Weights of a small transformer language model.
Size: width 704, vocabulary 33538.
Training: a variant of Adam for these matrices, 889M tokens, 13569 steps.
MLP neurons of a small language model. Each row is named by its layer, matrix (down: output weights) and neuron, and shows model dimensions 320-415. Each number is 50 + 12 x the weight over its row's rms, rounded and kept within 0 to 99. A neuron's up and down rows have the sign that makes its largest values positive.
After each neuron's rows, "fires before" lists the tokens most often just after its 100 highest values on Wikipedia text that the model never trained on.

L5.down429:60 30 31 51 61 46 48 45 35 50 51 52 60 54 45 44 63 33 54 54 63 37 44 50 43 25 47 26 46 58 43 58 58 46 70 61 61 48 44 49 99 40 57 80 50 47 58 62 53 49 65 53 30 47 47 62 53 50 46 37 62 53 62 62 41 39 37 50 39 37 44 42 56 77 57 54 29 70 46 39 52 50 57 42 61 56 35 56 49 53 38 52 46 57 38 26
fires before: "==", "In", "===", "The"

L5.down228:45 37 54 70 43 55 45 53 62 59 58 37 47 69 24 52 44 39 55 65 63 65 46 57 56 63 43 73 64 53 44 53 49 65 48 31 47 54 57 61 38 46 52 57 47 52 43 38 31 47 36 51 54 78 59 29 28 66 20 61 54 38 61 34 55 76 43 47 55 48 38 38 60 59 57 69 63 64 30 33 47 58 41 54 51 26 34 40 52 53 49 47 32 61 35 47
fires before: " |", " ", ";", " —", " |\n"

L5.down830:47 82 60 54 45 61 39 59 26 62 32 53 52 43 45 47 51 78 29 46 51 59 47 39 61 67 38 43 57 65 70 52 70 71 50 49 58 57 71 34 57 47 55 74 36 33 35 70 50 71 58 36 41 36 23 64 74 43 53 62 45 47 60 54 50 67 40 30 30 56 39 35 57 29 65 46 65 49 54 35 60 56 57 70 52 31 85 62 63 42 42 47 58 51 55 63
fires before: ",", "–", " |", ")", " –", ":"

L5.down1113:57 52 62 68 49 35 55 40 48 43 45 64 44 43 52 49 52 52 46 37 40 53 45 55 47 44 40 73 37 45 45 47 64 62 44 38 54 41 59 35 44 36 24 42 63 55 29 69 57 40 52 57 24 48 54 38 39 58 36 43 52 45 71 49 42 98 40 38 45 26 59 45 50 70 52 44 65 61 31 77 47 48 46 58 45 49 42 47 44 43 48 46 60 48 61 58
fires before: " |", "af", ";", ",", " |\n", " ("

L3.down1183:52 58 47 52 68 54 40 60 47 50 64 55 55 68 44 48 54 41 57 46 53 48 36 59 49 63 48 35 47 56 30 32 50 51 45 56 41 60 51 52 60 66 50 39 31 52 55 61 56 41 52 67 55 42 54 59 41 60 64 55 59 57 66 29 54 59 54 30 60 44 42 72 54 54 56 71 71 49 44 64 43 63 40 33 51 44 66 56 48 26 50 49 34 40 10 36
fires before: " ", " of", " (", " |", " in", " overall"

L5.down1617:69 59 50 53 46 40 41 37 44 53 37 58 40 40 19 54 58 48 51 36 51 43 36 68 27 70 70 58 65 59 53 60 58 30 52 36 45 68 57 51 41 42 38 45 46 68 18 40 43 63 47 74 44 52 43 38 24 56 44 52 47 40 39 37 58 62 42 34 71 54 39 40 60 41 52 47 58 35 42 47 38 39 49 46 34 40 45 44 47 58 46 73 57 33 38 60
fires before: " |", " (", " |\n", " ", ";", "."

L5.down1006:34 45 57 58 45 62 52 32 50 47 82 50 52 29 80 42 63 63 58 35 54 55 51 44 63 60 67 57 52 50 44 53 56 50 46 66 41 51 52 58 52 44 59 56 47 50 44 34 49 58 42 48 46 33 51 37 53 48 43 53 73 63 38 42 44 41 63 35 29 53 40 58 26 53 46 29 39 33 34 33 51 60 30 37 56 50 48 37 42 44 28 48 51 68 37 55
fires before: " |", " ", " (", "–"

L6.down545:52 64 76 39 62 59 46 49 30 54 65 42 45 78 62 46 44 58 55 37 41 52 42 41 42 32 29 55 52 52 60 54 45 39 45 43 59 34 50 53 62 61 77 58 50 41 62 32 41 44 44 56 42 61 53 34 56 46 53 45 71 58 48 22 47 28 43 47 58 39 53 41 56 67 62 43 50 52 45 39 63 52 47 27 27 41 44 41 38 56 44 67 27 39 29 45
fires before: "0", ",", "2", "1", "5", "3"

L5.down217:43 46 47 53 45 30 41 61 42 42 45 55 49 54 69 56 82 54 38 64 41 51 30 51 59 33 30 63 49 68 38 66 40 32 64 48 47 52 71 61 47 69 56 61 63 51 35 52 39 66 63 49 61 42 51 77 50 55 40 42 48 51 67 44 52 62 54 37 67 68 51 57 54 25 34 65 24 52 68 46 46 52 34 56 41 65 60 66 30 62 48 21 46 54 57 58
fires before: ".", ").", ")", " |", ":"

L3.down749:34 39 47 53 45 62 48 62 36 47 54 52 32 69 59 54 58 22 29 57 47 47 65 51 69 44 29 50 60 47 56 56 57 29 57 53 43 38 21 34 45 44 67 53 53 49 54 57 61 62 27 54 72 29 41 55 31 51 50 65 46 42 61 55 41 49 42 48 72 49 45 48 62 51 44 58 64 58 47 43 51 59 67 48 44 41 70 64 46 72 55 28 42 54 72 44
fires before: "==\n", " ==\n", "==\n\n", " and", " in"

L6.down1530:30 79 50 76 63 33 84 54 75 51 55 62 54 46 47 43 52 44 52 46 45 62 25 62 59 61 52 72 64 73 54 54 38 49 59 42 33 59 48 43 47 45 62 58 46 52 23 41 55 74 30 42 24 32 44 59 67 51 56 37 50 76 58 67 56 38 45 55 53 30 61 67 37 60 45 58 48 36 51 67 34 47 60 66 50 39 34 69 47 56 37 56 64 37 44 54
fires before: " |", "2", "1", "3", "aul", "4"

L5.down385:72 37 52 57 43 47 49 48 38 53 60 51 55 60 58 15 23 47 29 65 43 65 29 38 44 61 46 42 63 50 63 45 59 55 33 43 60 45 30 45 50 50 61 44 25 51 77 58 64 63 48 59 47 59 32 59 53 55 57 53 33 64 53 43 25 47 45 50 42 57 59 38 62 35 25 60 49 58 52 52 56 64 48 55 57 59 53 46 55 50 50 42 39 38 68 45
fires before: "9", "6", "1", "2", "3", "5"

L3.down468:69 44 51 37 35 38 59 60 44 47 45 53 82 44 43 41 66 50 44 59 60 54 44 33 59 63 38 57 40 48 55 87 66 46 54 68 48 13 58 46 52 76 64 46 36 36 59 68 63 66 56 46 50 50 42 59 55 55 39 43 54 51 61 53 34 59 45 48 46 55 30 30 49 29 42 49 37 51 50 43 48 53 36 39 49 39 47 58 50 31 48 45 42 40 78 47
fires before: ",", " as", " for", ".", " in"

L3.down22:56 51 78 28 44 47 48 55 51 53 29 26 44 68 44 42 43 47 54 39 46 67 63 23 39 78 49 49 44 39 67 37 46 58 27 48 57 71 41 46 70 37 52 67 40 40 27 69 65 50 60 34 45 64 29 34 59 44 63 60 55 51 83 44 41 39 56 48 33 49 43 40 31 12 57 59 52 56 53 43 44 48 45 72 36 58 58 45 73 57 53 35 27 66 43 55
fires before: ",", "0", "1", "3"

L6.down734:63 67 63 48 66 42 59 48 36 49 47 45 65 48 54 53 20 56 44 60 56 73 44 50 47 33 47 47 60 38 55 53 33 50 58 46 30 37 56 52 44 62 34 61 64 65 70 27 41 49 46 47 71 39 67 36 50 57 41 54 47 25 53 77 62 38 49 55 66 71 36 65 43 48 45 45 51 36 61 41 67 42 56 41 52 75 56 33 50 71 43 55 83 53 45 65
fires before: "==\n", "\n", " |\n", " |", " ==\n"

L3.down643:27 46 51 49 46 31 34 47 42 50 40 51 47 42 37 47 36 55 56 51 44 62 57 46 32 59 58 36 50 52 55 50 40 73 52 56 58 58 37 72 26 71 41 45 49 35 33 67 37 75 43 57 39 46 17 53 57 44 51 57 46 62 49 51 46 60 54 50 56 49 50 52 30 54 44 44 65 58 60 35 39 33 43 37 67 46 45 40 43 61 53 62 58 43 71 39
fires before: " ", ",", " of"

L3.down1092:58 42 67 49 57 36 46 63 62 50 37 59 46 68 60 43 34 64 67 51 45 66 37 40 53 40 49 40 57 56 46 56 30 51 67 62 36 48 46 61 02 41 50 37 34 44 61 69 27 55 45 56 49 49 50 50 47 45 43 65 50 54 55 61 43 48 54 42 68 26 52 42 47 46 74 47 51 48 51 46 42 30 37 59 55 46 34 47 61 49 40 36 36 48 41 54
fires before: " ", "s", ","

L5.down809:47 65 57 52 44 40 52 45 58 41 53 60 68 59 38 41 58 44 81 66 60 48 56 38 60 45 44 58 48 39 46 46 50 46 82 57 43 55 44 58 47 41 36 69 53 58 53 52 31 68 40 62 41 53 51 37 48 64 43 43 58 55 33 47 48 50 52 48 53 53 48 55 45 44 62 61 59 26 40 66 43 47 61 54 71 35 37 48 32 81 41 77 49 51 54 51
fires before: ",", ".", " |", "\n", ".\n\n", " City"

L3.down1060:65 48 35 40 67 40 33 69 56 42 65 15 54 59 24 46 60 48 49 64 66 38 30 38 52 47 69 58 54 43 66 38 55 78 52 37 58 41 32 55 67 62 60 59 62 35 67 32 52 31 66 55 66 56 65 44 51 48 35 54 45 44 42 45 46 42 33 51 22 38 41 48 50 66 38 49 63 47 61 50 45 45 66 33 48 43 58 51 56 51 57 57 29 47 69 48
fires before: ",", " |"

L5.down1449:66 52 41 59 61 55 57 78 42 70 52 53 41 47 40 42 42 28 48 52 68 63 57 41 44 52 74 61 49 52 45 56 64 53 63 48 49 62 53 51 44 72 52 50 61 51 37 38 67 35 59 75 63 45 60 63 42 52 54 33 69 47 58 37 43 38 44 28 42 52 68 66 30 56 31 67 35 42 46 68 65 36 47 52 66 60 43 67 35 47 63 47 37 32 40 38
fires before: " ", " .", ".m", " that"

L3.down662:54 68 38 47 37 44 22 56 44 63 47 58 43 45 57 52 66 35 57 76 57 52 57 49 48 56 66 53 47 47 44 68 59 63 60 45 58 58 53 48 49 66 44 37 51 38 45 53 65 64 88 45 50 56 39 60 55 39 51 56 43 53 71 46 59 70 49 45 28 76 31 32 72 52 56 66 63 56 40 44 62 42 33 37 43 51 47 61 43 52 36 39 60 45 60 51
fires before: " |", ".", " "

L3.down375:40 47 53 76 35 35 37 45 43 58 62 70 36 41 55 59 54 44 26 49 40 49 55 48 35 38 69 48 40 72 49 27 35 46 41 53 60 41 34 43 88 54 54 49 41 48 47 54 64 65 32 48 41 46 44 32 62 53 46 66 53 49 54 51 56 50 42 30 46 41 64 43 44 57 48 49 56 57 60 48 42 48 59 58 49 42 52 48 57 45 52 55 54 48 44 54
fires before: " |", "',", " |\n", "'", "."

L3.down1123:78 39 41 45 63 51 69 47 49 39 42 42 52 43 40 45 51 62 60 59 54 53 55 58 69 41 44 43 55 46 46 76 54 53 38 42 46 45 45 33 69 52 39 56 51 37 78 42 44 57 80 58 70 43 53 36 57 49 43 62 39 55 47 37 51 45 35 39 66 65 54 48 32 56 39 46 45 64 50 47 54 19 64 36 65 51 44 78 46 51 37 32 49 63 41 54
fires before: "==", "===", "The", "In"

L6.down749:80 80 48 35 55 50 47 44 48 48 36 36 60 37 55 52 65 52 76 36 61 53 69 46 23 60 46 70 58 49 52 39 75 41 35 58 52 54 52 58 45 40 46 57 16 56 30 57 46 63 59 55 51 58 34 55 62 48 57 52 58 48 45 45 55 37 46 55 22 57 32 45 41 68 61 62 56 42 45 39 65 46 46 29 33 37 37 53 44 54 61 58 53 43 44 43
fires before: "2", "0", "6", "1", "4", "5"

L3.down720:38 43 48 42 50 67 65 43 58 60 51 38 43 81 61 55 48 50 36 40 24 39 52 68 83 51 27 43 79 64 48 53 58 55 33 64 36 43 35 46 35 34 52 62 58 42 41 50 57 27 47 62 65 37 67 50 28 43 53 37 57 36 42 34 72 59 46 68 63 59 44 39 47 31 38 38 55 48 54 62 50 61 46 36 54 68 40 39 40 41 42 75 31 61 71 55
fires before: " of", " to", " code", " and", " is", " in"

L6.down1136:58 62 49 61 63 65 36 53 59 49 45 61 47 53 74 32 46 42 41 64 58 53 47 48 36 28 46 44 60 51 46 51 34 47 56 68 46 56 38 33 50 36 63 45 45 44 46 65 56 22 37 34 54 66 32 57 69 38 26 73 56 48 64 56 42 34 44 58 44 61 59 34 43 39 54 56 39 99 31 44 57 53 47 53 36 43 57 47 36 53 64 25 55 53 43 65
fires before: " |", " in", ";", "1", "0"

L5.down1419:78 53 53 58 50 15 68 38 46 47 63 29 52 53 54 40 66 66 57 56 66 69 52 54 53 48 49 49 58 48 54 52 66 48 66 40 29 45 46 49 26 54 61 48 54 58 45 54 35 39 57 60 49 33 52 34 54 43 46 64 48 54 41 32 60 65 49 59 47 39 44 55 54 58 28 45 69 33 53 39 48 42 45 59 43 38 49 46 31 45 61 48 46 37 39 48
fires before: "|", " ", "0", "1", "2"

L3.down1340:54 42 41 40 22 69 71 60 49 67 34 55 27 43 43 53 62 52 54 48 36 54 47 49 32 59 45 27 48 56 49 59 48 31 32 47 46 53 60 41 19 72 44 50 32 50 48 43 56 68 63 61 64 52 48 49 54 58 50 61 78 66 63 47 42 24 54 55 39 57 55 30 38 45 49 38 44 64 64 27 51 49 52 56 59 50 52 45 31 47 47 32 43 56 51 62
fires before: " |", "–", ";", "1", ","

L6.down699:61 66 36 43 28 51 60 60 65 53 65 70 11 58 34 52 52 44 39 49 49 57 41 51 31 51 49 48 65 38 67 57 59 45 60 64 41 55 47 63 55 48 38 40 66 36 58 48 61 71 52 42 49 38 60 52 29 53 43 43 34 41 37 60 39 39 30 46 67 39 45 49 47 50 37 63 36 31 47 55 63 35 90 60 67 44 36 52 37 57 48 56 60 54 65 44
fires before: " ", " in", " on", ",", " by"

L3.down116:53 47 60 62 38 44 32 73 79 52 39 63 48 51 33 67 57 44 37 39 47 61 67 31 37 47 63 67 59 50 54 57 54 50 45 50 51 37 43 48 43 73 32 40 43 41 52 51 71 39 51 50 36 48 47 61 51 30 40 46 52 53 47 34 57 51 55 22 39 54 48 46 47 56 58 53 51 33 48 48 73 48 82 76 17 41 59 49 41 57 55 47 45 39 53 47
fires before: " ", " put", " League"

L5.down1355:71 35 59 51 55 68 63 45 53 59 59 53 46 50 59 38 70 52 66 59 54 36 52 39 34 46 42 45 73 51 66 39 45 61 36 32 56 46 56 48 57 39 43 51 42 39 41 26 33 51 58 37 53 46 42 53 71 61 35 25 39 58 39 44 71 55 35 44 60 67 56 33 30 45 40 37 32 48 51 55 54 53 37 60 35 45 45 73 54 75 47 47 33 42 35 76
fires before: ".", " |", ",", ";", " (", " in"

L5.down1782:30 50 50 60 36 52 55 33 53 61 44 58 41 46 34 51 38 66 32 49 49 56 33 26 43 42 75 51 50 34 62 57 49 52 56 55 46 45 41 38 72 69 43 54 48 46 56 83 35 38 59 49 31 48 31 37 50 61 50 47 47 33 41 46 64 64 48 49 51 52 40 42 62 56 55 56 53 52 60 52 56 57 55 58 41 57 85 66 48 73 41 40 58 69 43 46
fires before: " |", " "

L6.down476:53 68 44 56 49 23 52 67 48 71 30 64 42 62 39 62 56 60 44 53 56 45 34 37 35 54 43 50 56 50 58 59 51 44 59 51 47 51 60 32 99 48 62 59 49 50 66 36 48 62 42 55 45 35 34 34 49 60 49 58 54 37 43 44 43 39 52 37 54 53 52 47 59 50 47 46 38 35 44 74 31 36 66 53 78 52 44 56 56 49 27 66 49 45 37 40
fires before: " ", " he", " the"

L5.down1491:64 54 39 53 48 41 44 63 38 54 64 57 54 50 44 39 50 46 35 39 65 41 28 29 65 25 31 47 62 50 44 57 54 38 58 44 39 43 59 32 35 50 73 52 33 52 59 43 66 42 68 35 70 52 51 52 59 36 49 29 48 32 45 52 61 73 54 43 29 52 65 57 60 80 34 50 68 51 48 65 39 36 55 60 43 56 50 58 52 61 50 69 37 37 30 60
fires before: " ", ",", ".\n\n"

L5.down1734:45 50 41 52 67 38 44 54 51 45 60 61 66 65 32 64 46 68 57 34 39 47 41 68 57 43 49 52 33 64 61 41 67 49 37 31 43 59 55 47 46 51 63 46 46 54 31 29 53 54 48 39 55 61 29 65 52 51 28 50 47 48 28 43 56 52 45 53 41 26 44 61 42 37 46 77 52 65 39 54 50 54 51 48 58 30 42 68 64 47 49 63 33 36 33 79
fires before: ";", " |", " —"

L6.down1243:40 69 77 66 39 28 41 56 49 47 51 57 43 70 50 55 41 32 43 31 61 47 49 40 41 43 55 49 39 69 61 58 65 64 48 59 49 44 35 52 38 58 57 33 48 35 55 53 68 29 55 54 51 52 38 39 51 43 39 61 34 53 37 63 54 40 70 50 58 59 52 49 45 52 66 63 59 60 87 40 50 42 52 40 38 45 47 64 67 44 41 48 61 51 65 61
fires before: " ", " +", "7", "6", "8", "4"

L6.down200:50 52 47 12 57 44 71 69 47 31 34 63 42 54 53 31 32 61 48 55 43 33 47 47 47 53 42 31 61 35 55 44 58 40 51 44 34 27 59 45 71 53 47 50 49 55 68 45 40 40 61 42 74 58 37 50 38 42 40 59 64 52 55 45 31 49 45 62 72 44 22 47 63 42 41 55 51 46 58 80 53 31 58 32 34 51 76 28 55 41 49 76 48 59 45 48
fires before: " ", " |"

L5.down1092:47 43 57 60 60 42 66 37 52 40 60 62 54 59 53 06 28 55 43 61 47 52 50 66 59 43 57 52 57 44 47 28 23 61 69 69 48 53 44 42 44 62 52 65 48 56 58 56 42 51 45 57 31 67 61 55 47 74 33 54 61 46 33 59 36 79 59 34 66 46 51 60 47 41 66 39 79 66 38 68 50 51 54 56 37 65 82 54 52 52 38 49 64 46 48 70
fires before: " ", ";", " |\n", " |", ":"

L6.down1329:59 57 05 42 36 53 41 43 44 57 54 36 47 52 51 48 61 42 55 56 44 31 57 35 57 35 62 42 33 54 54 54 62 56 56 30 49 44 31 58 44 48 60 57 39 44 60 65 71 48 49 29 63 42 55 43 50 74 47 47 50 59 57 43 30 32 32 51 47 35 52 67 36 48 40 53 33 36 61 69 61 46 36 55 47 48 60 53 41 59 52 51 67 43 60 42
fires before: " |", " ", ","

L6.down659:37 60 35 38 58 54 43 38 43 49 88 62 52 38 45 48 44 37 55 49 45 49 47 55 51 59 36 51 56 39 71 42 44 62 53 51 51 39 66 64 46 48 36 44 46 50 39 59 38 67 59 65 42 60 48 41 23 32 53 53 69 78 79 51 51 26 64 57 36 55 52 40 69 51 49 55 35 50 45 41 41 42 58 59 50 51 50 36 46 38 68 33 30 36 63 56
fires before: "–", ").", ")", " a", " |", " an"

L5.down1616:42 51 23 38 50 50 40 45 42 47 64 46 54 63 46 47 54 33 34 70 40 57 36 54 49 31 42 57 50 46 37 50 53 52 45 46 74 38 58 49 49 55 56 55 74 61 71 52 58 49 57 56 57 53 44 67 51 54 42 38 61 53 75 63 56 46 56 75 46 69 51 56 46 57 52 66 58 53 43 34 52 50 39 55 42 43 61 66 47 46 34 54 56 47 76 45
fires before: ",", ".", ".\n\n", " by"

L3.down809:49 62 32 46 37 61 69 37 63 54 75 44 72 16 45 56 63 44 25 56 75 62 61 52 44 23 60 73 57 60 30 44 31 58 42 31 39 45 67 51 46 51 42 44 51 59 54 46 62 51 47 69 65 47 54 55 63 47 63 49 24 31 55 62 34 61 48 41 61 67 54 52 55 57 55 30 39 67 59 73 48 58 38 52 45 41 69 39 72 58 63 79 23 48 33 66
fires before: " ", " |"

L5.down1328:56 58 40 51 59 44 41 70 45 61 62 71 49 54 62 45 61 56 52 51 36 58 31 47 48 42 39 65 63 61 57 58 41 49 64 45 87 73 62 33 45 41 50 60 53 37 60 46 62 41 48 41 41 59 60 51 61 49 34 40 51 58 53 55 52 67 48 39 25 21 40 55 63 50 62 59 35 70 42 68 51 64 47 59 77 53 59 66 66 55 53 51 32 23 35 50
fires before: " |", ";", "0"

L3.down1309:58 52 57 38 47 47 48 77 41 58 71 48 47 25 59 36 32 65 44 61 41 38 61 67 52 38 64 23 51 42 62 49 77 52 51 46 65 33 77 56 57 60 42 53 40 53 71 49 41 48 23 63 50 65 38 72 64 67 46 69 25 50 61 66 41 56 35 48 35 51 59 59 50 51 53 60 51 57 56 65 32 46 64 36 55 61 38 40 71 44 48 45 41 37 59 45
fires before: " ", " –", " Steady", " -"

L6.down1:56 41 40 52 31 29 68 49 49 44 47 56 37 47 50 48 28 41 33 47 67 42 41 40 61 66 50 43 51 56 59 43 43 51 51 67 62 57 58 65 85 49 54 56 48 56 54 45 43 70 48 37 52 42 56 58 63 44 47 62 47 49 43 62 55 45 34 46 50 60 53 54 44 67 50 47 66 59 54 67 56 39 84 48 59 52 30 61 39 29 48 44 56 45 55 45
fires before: "==", "===", " The", "="

L6.down1419:63 87 45 37 28 41 50 40 23 48 49 61 57 59 62 50 30 47 69 62 31 52 77 72 52 63 53 42 37 54 72 58 37 48 60 34 50 58 39 47 58 39 52 34 35 33 49 64 56 35 80 53 43 60 65 51 38 45 39 33 51 52 43 50 60 59 60 40 50 55 58 50 44 58 39 60 51 55 49 42 59 61 36 63 50 31 44 40 40 49 60 40 57 35 55 72
fires before: " |", " ", " —"

L6.down931:41 46 47 40 44 61 48 66 41 45 49 68 64 59 35 27 54 55 29 56 28 43 46 29 65 41 35 51 48 32 50 40 53 44 55 54 44 43 40 55 57 40 34 42 35 58 64 53 41 43 54 28 44 53 41 60 64 40 32 52 36 38 60 51 37 52 36 35 43 47 56 65 54 57 61 44 55 68 49 65 54 69 61 31 38 42 45 58 55 55 73 48 43 30 53 49
fires before: "3", "2", "5", "0", "6", "7"

L6.down1371:49 61 49 49 46 33 49 36 54 50 45 56 53 43 62 31 67 47 40 25 56 43 25 61 49 60 37 61 64 47 41 42 52 76 43 60 45 43 42 62 50 47 47 45 62 62 56 45 51 38 40 42 55 32 54 48 60 54 68 57 55 62 31 55 71 59 44 23 74 33 51 47 46 49 42 48 48 49 52 36 60 51 53 35 47 40 58 62 44 45 31 58 42 49 51 27
fires before: " "

L5.down1468:43 48 60 56 51 54 43 61 43 52 28 42 54 65 49 40 62 36 76 49 57 51 48 35 53 51 40 51 43 55 23 54 18 63 53 37 31 43 62 50 14 54 37 62 54 55 40 33 50 53 57 62 31 83 69 40 53 36 54 65 74 46 57 42 61 43 38 36 39 76 51 39 53 52 65 61 49 30 56 43 61 65 49 31 58 49 51 51 37 65 50 25 30 64 68 20
fires before: " |", ":", ";", " ", "==\n"

L5.down351:56 70 66 43 63 60 51 44 77 50 46 35 65 67 36 56 23 57 29 55 27 69 36 42 60 43 47 40 57 49 41 55 38 43 50 59 70 37 24 40 69 53 68 38 65 52 17 40 56 46 40 68 54 45 41 34 72 57 64 31 35 60 59 49 46 53 80 63 64 67 51 52 48 24 59 42 62 46 37 49 66 44 54 55 47 32 46 77 50 54 42 44 47 55 41 38
fires before: "3", "6", "7", "2", "1", "4"

L5.down1703:38 30 39 63 44 66 48 38 37 66 45 43 34 57 52 51 46 49 30 52 54 57 51 50 24 68 30 43 79 64 53 46 39 46 70 32 69 44 41 47 49 62 51 34 63 63 31 52 47 79 45 31 40 57 29 31 56 50 21 41 58 38 78 53 53 45 26 44 54 49 42 50 43 65 43 61 17 62 54 30 43 69 38 44 59 41 50 53 54 51 63 48 61 37 48 30
fires before: " |", " |\n", "%", ";", ")"

L5.down1590:52 38 50 48 79 75 33 43 47 42 28 45 51 50 30 54 56 45 42 48 24 60 49 32 56 48 60 58 56 48 60 56 72 30 46 44 43 68 55 45 80 47 48 42 46 78 65 57 66 29 43 40 45 54 43 63 66 52 49 54 42 43 66 49 62 43 33 49 55 48 38 51 38 41 54 46 46 55 58 30 45 56 65 50 51 52 43 55 50 34 38 60 45 36 27 38
fires before: "0", "9", "3", "4", "7", "8"

L6.down985:54 59 34 49 34 34 55 63 34 53 44 53 45 58 50 48 52 48 69 36 47 44 28 42 48 46 47 67 66 42 50 45 61 62 59 64 32 63 51 38 49 64 69 58 34 59 44 54 53 51 25 60 41 65 50 66 59 74 47 49 46 54 56 45 37 37 34 42 59 48 48 40 55 51 34 49 53 51 56 39 46 62 54 46 40 30 15 60 39 49 46 50 50 53 56 54
fires before: " "

L3.down1271:56 38 45 34 45 62 63 62 67 57 55 43 43 48 60 25 40 56 60 57 52 41 65 39 56 55 51 62 49 53 37 53 50 51 41 61 63 45 49 63 23 36 47 49 46 56 44 65 35 53 49 44 59 29 52 52 44 50 39 48 40 49 37 40 61 45 40 47 58 30 56 65 37 57 49 63 53 38 64 80 55 75 68 24 58 39 45 73 50 39 44 65 51 51 62 39
fires before: " |", " |\n", "\n", " USA", " /"

L5.down651:55 63 39 62 45 78 49 61 50 55 44 31 48 80 62 40 66 59 51 48 53 38 65 69 47 43 51 47 52 52 44 46 54 70 61 36 55 38 68 45 72 64 53 53 49 36 42 60 50 47 41 47 66 53 55 44 53 56 43 34 53 46 48 38 49 39 30 45 73 47 51 31 55 70 43 68 30 85 54 53 49 54 51 61 53 35 70 38 53 49 43 64 43 49 46 47
fires before: ",", " of"

L6.down1605:46 44 49 33 54 37 55 58 38 45 76 53 87 41 54 41 42 41 55 58 61 50 32 57 43 43 53 55 51 51 68 54 55 52 42 56 40 64 45 49 54 44 52 55 43 45 46 53 52 59 44 68 42 55 46 58 57 50 48 63 57 63 52 39 62 61 58 41 63 54 87 71 58 50 32 56 35 53 59 61 49 63 46 50 48 57 38 50 34 61 60 29 53 65 62 37
fires before: " ", " a", "-", " an"

L5.down195:34 43 49 51 44 64 53 43 36 62 80 70 52 30 62 83 51 51 48 44 45 40 50 56 54 35 50 66 44 61 49 43 56 50 48 56 47 73 28 62 51 49 76 46 61 59 54 59 65 21 36 37 60 57 51 49 36 61 48 39 48 64 47 44 35 35 52 40 57 45 68 59 48 61 44 64 43 32 59 37 47 59 34 49 60 55 54 40 49 65 60 43 60 38 39 47
fires before: " |", " of", " |\n", ";"

L5.down1809:35 70 63 48 41 53 44 34 54 58 32 36 74 47 47 48 48 55 52 55 56 51 52 56 66 33 40 34 60 54 50 55 49 50 46 60 34 53 45 56 95 50 45 69 42 49 56 55 58 43 46 47 46 51 48 50 43 46 70 70 57 53 39 50 47 54 53 50 42 48 51 50 37 61 48 49 56 38 42 50 44 49 43 59 50 67 57 58 51 46 52 30 50 64 43 44
fires before: "==", "The", "In", "==="

L5.down741:50 65 61 30 55 52 47 42 59 44 31 31 36 45 68 45 54 45 45 50 47 48 41 41 59 39 40 38 44 35 57 36 77 63 46 67 47 42 60 59 89 35 35 71 54 61 45 39 52 42 58 44 52 42 62 55 31 41 61 78 58 51 50 67 41 31 45 55 43 41 39 59 40 58 63 60 39 35 52 80 33 37 33 54 46 70 48 67 43 35 63 49 58 55 56 55
fires before: "==", "===", "=", " life"